MLP neurons of a small language model. Each row is named by its layer, matrix (down: output weights) and neuron, and shows model dimensions 16-79. Each number is 128 + 24 x the weight over its row's rms, rounded and kept within 0 to 255.
Before each neuron's rows is what it responds to, as a language model described it from the Wikipedia text at the highest values.

Responds to: Final piece completing a word split into tokens, often infobox field labels like Ar-ea, Curr-ent team, Stud-ent-s, bedro-om, plus " team" and " other" before plural s.
L7.down1119 [113  95 103 111  73 128 149 103 136 101 112 129 134 134 148 104 152 145 113 139 133 103 166 146 115 126 121  94  89 108 160 126 134 101 102 147 119 137 112 132 116 137 119 125 135 103  98 109 158 121 104  84 122 123 164 107 102 135 142 112 132 124 104 138]

Responds to: Last letter or piece that finishes an abbreviation or proper name split into fragments, mostly in tables and name lists, e.g. HUN, DUP, Quaid.
L3.down1149 [160 117 133 156 125 117 115 156 140 110 137 175 140 118 136 148 108 112 112 145 127 144  94 154  88 106  99  95 132  91 125  93 132 120 115  60 102 182 116  98 132 147 127 116  86 144 131 119 152 122 145 120 130 103 120 139 114 134 143 121 109 123 142 110]

Responds to: Mainly "with" opening an attached clause or sentence (With the help, , with two), plus mid-word pieces of proper names such as Ser-b-ia, Nis-b-et, Ma-thew.
L7.down851 [101 118 103 135 140 147 136 126 170 165 109 141 142 156 161 128 145 106 142 137 146 146 125 125 113 135  91 120 160 123 111 110 172 132  71 152 122 113 125 154 151 157  93 100 152 127 101 121  96 167 135 126 125 156 135  88  93 128 141 150  92 110 130 145]

Responds to: Tokens that finish a predictable multi-token name, mostly last letters of acronyms (FIPRESCI, CROPP, ASCAP, RTR), plus "and" inside fixed title phrases (Signs and symptoms, Icons and Heroes).
L7.down1138 [136  85 125 160 126 140 130 188 118 150 101 150  76 140  82 163 129 136 160 124 164 110 183 143 140 116 108 140  99 100 115 152 108 126 150  63 128 127 164 130 163 120 133 124 153 159 125  92 113 136 129 135 141 119 136 146 121 135 117 115 117 128 103 123]

Responds to: Ordinal pieces such as the "d" in Second, the "th" in Fourth or 17th, plus second, first and prefix sub-, usually inside names of rounds, divisions and centuries.
L3.down352 [105  99 164 114 111  97 117 116 174 149 196 123 135 154 152  96 125 119 138  94  79 124 134 158 130 119 153 118 139  72 103 118 110 134 131 108 124  86  85 111 174 146 136 112 104 114 185 108 120 124 131 110 124 127  97  81 164 147 136 132 140 142 115 142]

Responds to: Short word pieces in the middle of words the tokenizer breaks oddly, like ed in ne-ed-ed, n in le-n-gth, b in We-b-site.
L3.down1012 [ 74 133 145 111 146 142 145 123 136  84 158 139 130 118 144 146 157 133 125  98 125 179 127  87  98  89  98 135 140 131  89 113 165 128 133 132 126 145  84 164 100 152 124 128 130 109 125 130 132 128 160 144 126  87 121 136 134 139 154 136  75 108 139 150]

Responds to: Column-header words in Wikipedia markdown tables and infobox field labels, often before a plural -s or a pipe, e.g. Notes, Venue, Lyrics, Location, Team.
L13.down74 [100 156 103 120  94 120 100  92 127 150 141 157 129 150 156 167 131 156 158 102 100 154  89 143 124  91 140 126 103 114 120 151 116 150 163 146 100  77 147 121 137 127 148 117 128 146 162 136 113 128 158 127 135 159 148  83 165 120 129 129 117 117  95 157]

Responds to: Second-piece tokens inside words split after a short first piece, often "o"-ending (Bo-ot-leg, bo-om-erang, Wo-od-s, Fo-ot-ball), in names and titles.
L3.down294 [ 89 128 139 180 128  78 134 172 138 163 135 124 151 134 123  89 120 131 159 116 170 112 114 138 131 120 117 110 138 109 149 107 126  99  85 136 132 112 162 171 126 146 120 122  79  87 107 106  97 160 104  92 108 119 128  92 117 122 135 144 104 136 143 123]

Responds to: Word pieces and capital letters partway through acronyms and proper names of organizations, products and programs, such as ESP|N, S|E|C, Agi|le.
L13.down990 [147  57 176 115 132 139 109 124 124  83 142 117 153 132 118 157 155 118 140 149 120 105 168 144 138 133 115 170 131 116 111  93 103  90  83  92 118  76 131 127 143 165 132 126 134  86  86 132 160 106  92 130 154 169 105 125 138 146 128 125 118 138 115 140]

Responds to: Second word pieces in split words (re-leg-ation, blue-pr-int, M-in-utes, Black Pri-nce), plus the auxiliaries has/had before a participle and the number 2.
L3.down151 [119  97 117 144 140 142 157 130 107 134 106 129 121 119 159 128 131  94 123 146 111 133 126 171 146 134 115 137 121  78 133 164 142 130 106 137 139  79 132 107 115 154 122 126 127  80  94 106 171 142 167 121 133 124 105 144 180 127 152  91 137 167 122 195]

Responds to: Mostly "with" after a noun phrase or clause, including as a prefix (within, withdrawn), plus "of", word pieces after "re" (re-elected, regarded) and hyphens in compounds.
L13.down903 [ 95 102 108 140  94 111 179 142 140  98 156 102 110 163 134  88 128 120 131 141 157  95 111 123  68  95 155 121 119 137 125 112 140 108 106 112 157  56 137 125 116 138 148 153 132 164 112 160 115 154 153 147 124 166 134 120 162 138 106 127 131 197 144 125]

Responds to: Final word pieces that complete place, language or personal names (Teg-al, Tam-il, Vietn-am, Jalalab-ad), ordinals such as "th" in 24th and third, and school/education words.
L7.down151 [126 149 121 108 117  98 156  95 103 106 162  37 138 117 126 128 139 113 112 108 127 158 109 133 113 130 115 102 130 162 146 144 108 135 108  94 116 134  84  85 129 185 125 136 164 108 163 135 126 154 138 136 148 116 131 117 148 112 153 136  94  92 141 132]

Responds to: Number words, ordinals and word-starts that set up a count, rank or period in sports, election and statistics text, e.g. seven se(ats), second tier, 4th district, first half.
L13.down289 [159 128 101 134 118 128 132 130 115 153  99 166 144 131 135  75 125 126 129  90 151 125 155 102 148 122 152 122 118  96 113 150 112 155 118 115 144 157 130 147 138 140 128 128 141 113 118  98 127 125 190 118 123 148 155 111 138 116 126 120 127 138 127 112]

Responds to: Mid-word pieces that complete a common English word split into fragments, such as we-b(site), Num-ber, da-ta, muse-um, schedu-le.
L7.down681 [135 152 107 129 135 118 149 109 134 103 153 143 141 123 162 121 131 146 187 135 135 137  86 144 118 118 146 125 129 135 151 179 119 136 181 156 131 156 128 121 159 134 143 146 119 178 141 103 102 115  82 162 122  76  90 175 120  88 152 171 120 124 117 169]